Part of a small language model's weights.
Size: width 384, 12 heads of 32, vocabulary 18391.
MLP neurons of a small language model. Each row is named by its layer, matrix (up: input weights; down: output weights) and neuron, and shows model dimensions 144-271. Each number is 50 + 10 x the weight over its row's rms, rounded and kept within 0 to 99.
Before each neuron's rows, "fires before" lists the tokens most often just after its 100 highest values on Wikipedia text that the model never trained on; "fires in" lists the words (lower case) most often at its 100 highest values on Wikipedia text that the model never trained on.

fires before: ".", ".,"
fires in: "s", "c", "m", "a", "k"
L5.up1331:39 55 69 67 45 49 42 63 51 47 43 53 30 36 43 65 47 45 47 33 46 54 54 70 55 50 47 57 35 45 51 52 33 59 60 53 47 56 42 58 55 57 66 52 50 55 56 47 51 31 46 36 64 68 50 62 42 50 57 45 38 47 52 44 46 63 54 44 42 33 53 51 64 34 58 57 59 59 39 52 51 45 54 60 50 46 75 25 68 42 47 54 21 45 83 49 50 56 54 50 69 48 50 38 54 50 50 38 41 60 45 44 37 64 44 42 45 55 65 45 39 44 54 37 39 56 54 61
L5.down1331:47 26 55 71 60 54 43 51 40 56 56 50 45 62 57 57 66 48 58 49 42 67 42 52 49 40 46 47 54 50 54 35 41 51 52 46 44 69 54 66 51 45 47 54 63 57 49 53 48 40 44 42 64 48 58 38 48 47 57 70 41 44 56 55 48 44 65 44 56 44 35 46 54 59 57 57 33 46 59 44 58 33 66 48 49 54 52 65 57 52 54 61 41 43 64 41 50 62 69 35 55 34 49 37 43 55 49 60 24 41 44 55 51 49 74 32 66 52 57 42 35 52 58 50 54 54 53 43

fires before: " "
fires in: "january", "march", "december", "february", "september", "may"
L14.up76:57 33 39 52 48 60 54 69 47 41 42 48 50 49 69 54 45 47 33 45 57 47 47 54 58 59 27 51 53 47 33 44 71 45 36 68 57 40 49 54 39 68 45 49 58 54 52 49 69 60 55 48 53 62 48 37 56 43 64 44 43 49 28 46 45 41 57 53 63 56 37 54 47 36 58 57 65 39 53 45 39 41 61 69 46 38 47 36 51 49 45 55 50 59 55 37 59 54 53 46 44 57 27 51 41 57 47 59 51 61 34 40 59 46 62 62 43 52 59 43 55 59 44 44 38 48 63 59
L14.down76:42 60 49 50 63 41 51 32 62 63 64 31 46 50 37 48 36 63 49 52 43 44 66 66 36 43 73 49 45 40 51 45 38 66 61 45 60 52 50 58 45 45 31 80 45 55 54 52 42 40 66 47 63 62 26 52 58 70 41 58 52 58 55 43 40 50 61 49 45 51 38 54 45 61 41 38 42 56 48 39 48 37 60 66 71 60 86 58 59 49 41 46 49 57 61 30 54 47 48 50 47 30 52 39 24 61 33 66 44 49 53 51 38 40 56 45 51 43 54 47 57 48 42 37 56 43 49 49

fires before: " is", " were", " are", ",", "'s"
fires in: "there", "here", "single", "alone"
L3.up450:39 50 42 48 51 58 37 60 58 56 49 52 35 36 49 32 53 61 46 60 65 53 38 38 43 49 45 50 45 58 32 53 42 49 48 62 63 46 50 69 58 51 42 42 68 57 48 53 43 38 44 39 60 42 57 40 32 60 61 58 50 63 48 54 58 33 43 37 49 48 52 33 44 43 41 52 65 48 53 62 52 40 42 60 54 40 39 42 50 52 59 51 43 49 53 49 49 72 56 69 60 56 42 53 46 48 46 40 42 51 38 56 68 48 39 49 47 53 32 55 38 35 39 62 38 45 51 31
L3.down450:62 58 37 33 51 58 50 55 60 41 39 37 30 53 46 53 39 64 53 58 60 45 34 47 50 48 60 38 50 61 40 71 59 46 57 36 50 51 60 63 59 55 37 53 59 48 49 37 64 44 41 29 58 53 56 42 54 54 54 43 45 52 47 46 43 45 51 44 48 59 46 45 47 44 43 54 55 56 44 59 53 39 27 52 50 42 62 22 59 34 64 53 43 64 60 41 49 63 45 50 53 60 44 66 58 47 52 45 53 43 48 65 38 53 40 46 65 38 47 46 48 57 40 50 45 61 56 56

fires before: " |", ";", " with", "Y"
fires in: "ret", "apps", "signed", "gold", "platinum", "hold"
L4.up467:53 41 61 53 52 37 46 42 53 48 49 50 45 58 76 51 47 59 62 49 39 52 49 53 42 41 47 45 37 51 57 43 51 55 56 49 46 54 54 50 47 59 56 55 61 59 52 54 39 65 51 53 33 81 47 35 57 49 60 58 41 41 62 55 50 39 39 49 60 46 39 44 48 55 42 50 47 50 58 51 31 52 42 51 59 58 50 49 58 36 64 57 64 36 39 46 54 51 42 52 56 61 49 51 45 51 57 44 55 54 64 63 49 35 45 58 62 44 48 50 37 42 24 42 45 58 41 56
L4.down467:44 43 58 59 58 49 31 40 57 33 46 56 36 48 50 42 63 58 44 29 53 49 61 41 33 52 61 55 45 64 37 41 53 51 42 57 47 37 45 51 57 52 49 43 47 50 73 47 57 47 52 32 35 51 61 50 50 41 34 55 62 43 48 54 52 42 55 54 59 42 17 39 50 78 57 57 44 56 50 64 50 50 61 49 49 42 55 43 55 24 43 51 48 38 48 51 55 51 52 59 44 52 45 49 32 54 55 35 43 54 47 67 52 50 44 46 53 48 63 42 45 37 50 45 40 47 37 66

fires before: " ", ":", " of"
fires in: "september", "november", "on", "may", "died"
L4.up882:57 51 51 59 48 49 29 58 51 50 58 55 51 48 39 42 64 29 42 56 54 57 35 57 39 62 51 51 67 51 40 57 57 48 65 48 38 61 76 46 40 65 59 32 46 43 53 47 35 60 63 43 47 48 63 39 40 43 60 68 43 54 62 57 51 46 32 51 66 37 38 54 37 51 49 27 60 45 25 47 63 64 61 53 32 50 49 47 53 52 36 54 53 60 58 29 63 52 57 37 49 68 44 33 57 56 70 40 65 38 55 48 42 42 57 58 51 57 47 63 60 61 52 58 54 26 52 53
L4.down882:51 49 55 35 51 70 37 52 41 59 63 44 55 39 65 69 55 45 23 57 54 42 50 45 54 50 45 44 43 42 20 51 31 46 56 57 34 49 42 49 51 45 53 38 43 62 45 42 50 55 58 52 49 51 60 67 62 48 37 66 56 54 48 62 51 46 39 37 57 59 67 55 45 40 43 51 50 48 54 57 48 44 53 70 52 48 50 54 55 64 37 54 72 42 51 55 57 49 53 43 39 53 34 50 63 57 49 58 67 62 38 35 43 44 46 38 53 59 39 64 68 46 49 48 49 39 48 31

fires before: " is", " are", " were", " file", " These"
fires in: "there", "what", "these", "upload"
L3.up1311:54 68 34 43 56 51 50 53 60 40 46 39 19 61 45 61 46 50 40 51 43 51 56 44 53 57 57 60 39 53 51 58 52 58 48 49 62 37 38 53 59 46 50 33 51 52 39 52 45 63 41 40 68 64 62 54 55 49 57 43 40 48 44 45 75 20 59 42 49 59 71 39 32 34 63 40 51 40 52 58 59 60 32 56 47 48 60 36 40 61 55 63 48 46 51 44 50 65 52 48 74 49 48 66 55 31 55 39 56 45 47 60 41 51 52 37 58 51 71 39 66 55 57 43 43 54 47 62
L3.down1311:44 57 47 45 43 62 58 46 49 41 48 63 53 55 48 60 49 53 48 40 42 60 61 48 51 57 52 65 40 59 45 45 38 62 48 60 73 43 36 52 53 43 53 44 47 29 53 56 63 60 49 45 63 56 41 26 60 52 55 46 45 51 45 45 37 27 52 66 43 73 41 54 46 52 54 56 54 52 48 46 44 52 32 48 44 46 57 40 49 61 60 49 47 75 57 43 50 43 59 54 54 46 32 65 48 53 53 46 59 54 36 65 43 63 64 50 39 52 55 51 59 47 45 54 36 50 40 72

fires before: " ", " |"
fires in: "february", "april", "march", "january", "november", "may"
L3.up1089:64 60 62 45 40 52 37 52 51 53 71 48 63 51 40 46 53 26 61 53 62 58 46 54 47 37 35 45 49 54 44 49 76 71 35 58 65 53 58 57 66 56 41 55 39 60 36 47 49 47 59 45 61 42 59 55 44 42 50 46 57 49 49 63 54 49 49 51 49 58 44 51 41 51 42 44 32 49 66 48 51 46 66 39 47 48 53 70 54 61 26 37 52 46 49 65 63 49 74 59 58 49 39 48 58 69 67 46 49 30 34 59 47 43 62 50 72 45 49 56 58 44 56 44 44 39 45 52
L3.down1089:39 54 46 41 39 42 41 62 38 63 64 53 58 51 48 76 59 57 26 66 59 43 43 60 42 40 44 49 59 51 47 48 45 61 42 57 61 48 65 43 42 52 51 68 53 52 42 42 54 45 67 47 55 49 60 62 52 53 50 48 55 36 38 66 57 37 28 43 72 46 56 66 61 57 66 49 39 53 44 48 37 57 59 30 51 39 53 56 45 44 43 56 56 60 36 38 39 57 60 57 55 47 43 58 55 46 65 51 46 42 41 33 56 42 59 57 37 53 41 54 55 60 34 62 27 27 46 51

fires before: " ", " |"
fires in: "october", "november", "may", "january", "in", "december"
L3.up208:69 50 64 56 71 50 36 56 39 60 46 54 68 46 43 51 55 39 55 43 59 42 50 65 61 50 49 52 66 62 53 52 59 47 60 47 44 46 59 50 42 62 31 41 55 34 65 43 40 40 60 54 52 30 62 58 40 45 44 46 52 62 56 39 66 39 45 43 45 57 40 42 36 47 47 43 44 37 38 36 50 53 47 49 39 51 28 60 73 41 37 67 48 60 59 48 43 54 70 62 57 59 56 42 62 49 41 48 45 43 34 55 61 45 44 46 65 49 43 64 55 44 55 56 64 51 67 36
L3.down208:29 26 48 34 44 51 56 43 47 50 55 51 37 44 44 60 60 61 39 31 34 60 68 52 48 58 62 46 51 54 45 70 67 38 49 45 26 54 26 28 59 52 54 32 54 39 58 45 54 60 55 59 27 49 63 56 60 44 44 38 49 36 42 56 61 33 26 36 74 49 61 69 51 45 52 52 29 56 52 54 62 59 58 56 54 52 41 67 55 50 52 55 57 36 48 53 55 35 70 57 50 51 34 58 46 46 59 49 50 42 36 58 32 73 64 55 56 42 48 59 48 53 55 44 77 61 62 40

fires before: " |", " |\n", " votes", ":", " of"
fires in: "total", "hold", "highest", "maximum", "votes"
L4.up843:60 52 36 59 50 54 46 24 41 42 44 47 50 54 45 44 48 76 59 64 34 43 28 61 56 47 48 42 38 52 52 35 48 49 73 50 42 34 44 60 40 43 43 55 48 73 64 49 65 43 57 44 57 47 38 59 46 54 55 49 53 63 54 48 48 57 60 55 70 44 42 72 44 46 46 40 46 53 59 54 37 49 45 40 65 49 42 47 38 43 51 40 68 45 40 57 31 53 46 42 34 64 53 55 54 52 65 60 57 68 52 65 63 64 54 68 64 58 57 51 30 59 41 32 56 49 61 48
L4.down843:66 33 60 41 48 62 72 54 65 33 66 67 58 39 51 59 47 41 47 43 39 61 42 59 45 42 47 50 56 37 48 57 46 41 58 60 51 36 48 56 40 60 46 36 58 54 42 57 57 65 49 46 63 61 44 58 55 52 42 66 46 51 49 56 40 61 42 49 50 63 49 46 65 49 30 61 63 54 56 43 46 46 56 40 41 53 34 50 41 45 67 27 46 48 41 52 49 38 44 49 43 42 43 40 47 43 34 32 55 39 42 53 41 44 45 41 43 55 62 48 47 38 53 51 50 54 39 54

fires before: ",", "\n", " the", " a", " from"
fires in: "at", "won", "nominated", "received", "graduated", "member"
L4.up692:49 49 57 56 55 41 23 50 63 53 67 54 46 77 39 55 50 61 36 55 57 62 42 48 42 44 47 31 54 57 45 49 37 48 56 56 45 56 41 48 57 52 33 55 70 47 57 49 61 49 51 52 53 49 42 45 62 55 56 33 49 49 46 51 54 46 46 54 62 51 68 53 50 46 44 48 52 51 23 83 61 50 58 59 65 43 40 43 37 58 51 67 49 47 41 68 39 42 57 45 40 68 54 65 52 52 46 57 44 60 54 49 45 49 46 45 60 77 41 46 42 49 37 34 45 47 51 46
L4.down692:56 57 41 50 42 30 47 42 43 66 43 45 37 34 22 51 61 61 71 38 41 47 56 35 59 34 50 43 57 53 54 43 52 67 40 58 45 42 48 65 55 43 61 59 51 48 51 40 58 52 55 39 58 52 52 39 58 44 47 53 45 48 23 47 43 71 65 54 53 62 40 49 50 59 68 32 55 43 58 56 57 42 41 63 62 44 50 50 55 63 53 72 50 58 66 60 37 41 54 64 37 59 59 39 40 45 61 47 45 78 59 48 27 51 49 52 54 60 54 63 41 71 44 69 29 53 39 44

fires before: " |", ";", " |\n", " (", ".", " years"
fires in: "2", "3", "5", "4", "36", "32"
L5.up1237:43 48 33 50 56 53 49 39 62 29 48 46 33 50 38 53 77 38 75 35 43 38 74 42 61 48 56 44 69 52 49 52 44 33 48 43 42 50 55 41 60 52 60 57 48 50 62 50 27 41 43 45 39 52 42 60 76 63 41 48 57 54 40 44 25 50 68 25 51 51 45 65 38 53 53 52 62 50 44 52 42 50 48 40 64 55 45 46 52 52 66 52 48 52 51 46 46 45 54 49 40 60 54 54 53 45 43 53 33 38 49 59 49 58 38 53 65 53 48 53 54 52 47 34 32 48 44 56
L5.down1237:33 60 62 55 50 58 45 63 26 50 47 25 54 50 44 40 36 39 42 36 49 53 45 66 52 41 59 51 48 60 33 55 49 75 52 69 45 56 34 65 38 63 52 69 48 45 55 50 53 56 77 49 52 43 56 59 51 48 55 56 44 47 75 55 73 51 52 29 58 46 34 57 44 45 49 35 32 43 51 49 49 58 54 53 55 40 42 63 44 45 41 53 50 60 46 42 57 54 57 41 48 37 44 46 44 40 68 41 61 51 67 38 46 51 54 60 45 43 33 35 49 46 31 45 53 50 41 44

fires before: " ", " |"
fires in: "november", "may", "october", "september", "december", "august"
L3.up7:44 41 65 49 45 52 31 44 53 47 66 49 58 62 60 38 52 69 42 50 42 44 41 50 37 53 34 53 31 47 43 62 39 43 65 61 50 59 42 55 48 55 51 57 62 53 36 43 47 59 67 29 54 46 55 52 52 60 53 51 39 67 53 57 39 65 48 59 47 59 38 49 64 35 55 46 39 52 36 60 56 42 51 68 55 63 26 59 49 54 43 58 49 23 45 42 58 44 48 60 52 65 48 39 59 41 60 51 60 38 59 51 59 42 47 59 56 51 52 53 50 42 54 44 65 48 39 41
L3.down7:64 52 49 30 52 48 51 32 48 67 46 58 52 50 59 62 48 46 26 60 65 76 43 32 47 40 48 43 56 57 60 65 52 49 45 52 52 58 53 53 59 63 39 48 47 57 54 55 53 48 64 71 75 55 57 58 57 48 44 34 36 47 33 34 58 38 50 39 57 54 52 48 52 38 52 55 32 41 61 44 39 51 50 55 43 37 60 33 72 59 41 54 31 57 49 37 48 52 54 41 54 77 34 63 59 55 65 32 60 66 39 53 22 50 52 38 49 63 23 60 53 64 41 58 37 44 31 61

fires before: "==\n", " in", " life", " and", " of", " ==\n"
fires in: "life", "born", "personal", "love", "family", "married"
L4.up1151:59 47 48 50 47 46 53 44 63 51 63 48 48 57 54 52 51 55 47 37 40 61 69 51 49 47 44 44 38 52 54 39 51 40 53 68 37 24 50 31 48 58 35 47 56 63 38 44 48 56 49 49 43 47 50 22 63 52 59 58 71 47 50 47 68 60 54 35 43 34 50 51 66 44 36 52 50 44 46 43 54 55 59 76 40 57 31 63 40 54 49 19 41 43 56 68 27 42 62 52 69 59 57 48 70 57 37 62 52 35 42 44 68 34 43 39 69 40 61 45 53 53 56 44 65 59 45 65
L4.down1151:49 61 55 51 50 42 49 29 47 46 53 70 42 56 58 62 50 61 68 38 44 55 49 46 54 37 40 56 43 43 49 33 51 62 52 52 44 38 57 72 54 59 45 47 59 67 41 67 45 50 56 37 54 55 45 26 61 65 65 43 48 52 43 56 66 38 40 47 51 53 44 59 46 46 47 50 63 29 74 62 62 50 39 45 55 46 36 47 62 44 47 54 49 43 50 47 43 48 49 44 75 52 41 57 58 49 59 63 50 61 53 38 60 49 53 52 69 55 75 63 49 54 62 35 44 50 47 53

fires before: "–"
fires in: "1", "3", "2", "a", "6"
L14.up324:48 36 56 58 35 47 38 54 42 35 54 43 50 56 55 61 33 38 43 39 54 66 35 43 49 45 59 45 59 54 44 31 52 58 47 47 51 53 54 46 40 42 71 52 49 33 40 53 42 50 59 60 67 29 43 63 68 59 53 57 41 51 43 50 55 42 53 29 45 57 53 32 32 53 36 49 49 44 46 58 46 53 61 39 63 49 48 39 59 51 33 47 77 52 51 57 71 39 44 52 45 73 50 50 68 51 44 55 56 43 52 74 41 59 51 58 53 54 43 48 56 47 52 45 43 56 46 56
L14.down324:41 67 58 43 49 72 59 49 43 22 52 61 50 52 51 45 54 56 45 67 55 56 46 37 52 55 62 54 53 29 52 39 40 44 58 48 41 43 45 51 51 54 42 59 22 54 53 43 63 62 37 46 57 54 48 55 36 69 49 47 62 42 47 35 44 73 80 57 44 66 43 67 59 61 56 48 68 58 34 41 62 42 48 57 52 47 29 60 42 51 70 70 44 45 53 23 48 58 44 53 55 35 54 54 46 38 41 43 32 40 51 46 59 53 47 59 64 62 38 49 49 41 60 57 73 45 53 46

fires before: " |", ";", " |\n", "+"
fires in: "0", "took"
L3.up482:62 52 57 53 53 41 42 35 49 58 51 71 41 41 46 46 45 55 57 51 52 66 40 55 55 27 50 36 56 39 42 42 59 45 66 43 44 69 40 49 54 71 55 47 52 51 54 46 53 27 62 44 51 33 44 51 49 42 44 22 61 56 44 67 49 49 63 50 50 56 44 50 43 52 58 62 57 45 55 45 29 62 28 76 53 36 45 47 47 45 50 59 57 59 26 62 42 61 54 47 58 64 39 56 60 48 59 41 43 67 74 52 51 59 46 48 41 43 45 58 52 56 49 46 50 67 56 59
L3.down482:42 39 49 50 48 68 49 33 50 53 35 55 75 36 39 65 46 55 45 34 56 49 49 49 54 42 45 46 44 47 60 45 62 45 67 61 40 65 46 56 49 42 59 45 59 57 55 46 54 43 60 41 68 38 42 36 48 46 56 40 51 57 46 58 52 48 46 50 45 39 35 44 48 42 59 64 47 42 53 42 46 54 50 50 56 67 41 47 35 49 40 32 62 65 42 45 61 74 44 56 46 45 50 53 47 42 64 61 68 52 67 48 51 45 46 37 57 36 30 59 50 65 53 28 67 44 34 44

fires before: " ", " |", ".", ";", ")"
fires in: "february", "march", "january", "s"
L4.up694:35 65 36 49 69 47 48 61 51 36 47 57 56 45 57 38 34 47 45 45 58 59 47 34 42 58 61 61 45 38 53 60 68 44 52 57 54 34 46 66 52 70 51 62 45 57 60 58 40 25 51 35 35 52 67 36 37 37 54 41 57 46 36 57 65 45 56 51 74 40 37 48 32 43 50 66 53 59 39 38 50 51 35 57 45 45 32 53 45 73 56 56 43 48 64 64 58 58 61 48 50 53 55 48 63 50 53 64 49 37 63 66 52 41 54 69 55 49 54 41 53 61 49 31 53 39 51 51
L4.down694:39 41 30 38 46 51 53 62 53 25 49 64 52 43 38 61 64 63 44 48 61 57 60 50 51 51 37 50 40 53 50 74 39 56 49 46 59 51 57 54 56 51 37 49 55 34 52 41 51 45 62 50 47 45 40 48 59 43 46 57 40 54 51 53 38 34 56 37 62 74 48 56 46 45 61 56 63 51 61 52 46 51 46 49 46 54 37 58 44 30 52 58 73 58 52 52 61 41 64 46 37 49 45 66 42 61 58 47 47 42 54 38 53 72 68 50 43 49 53 57 60 61 64 58 34 36 43 39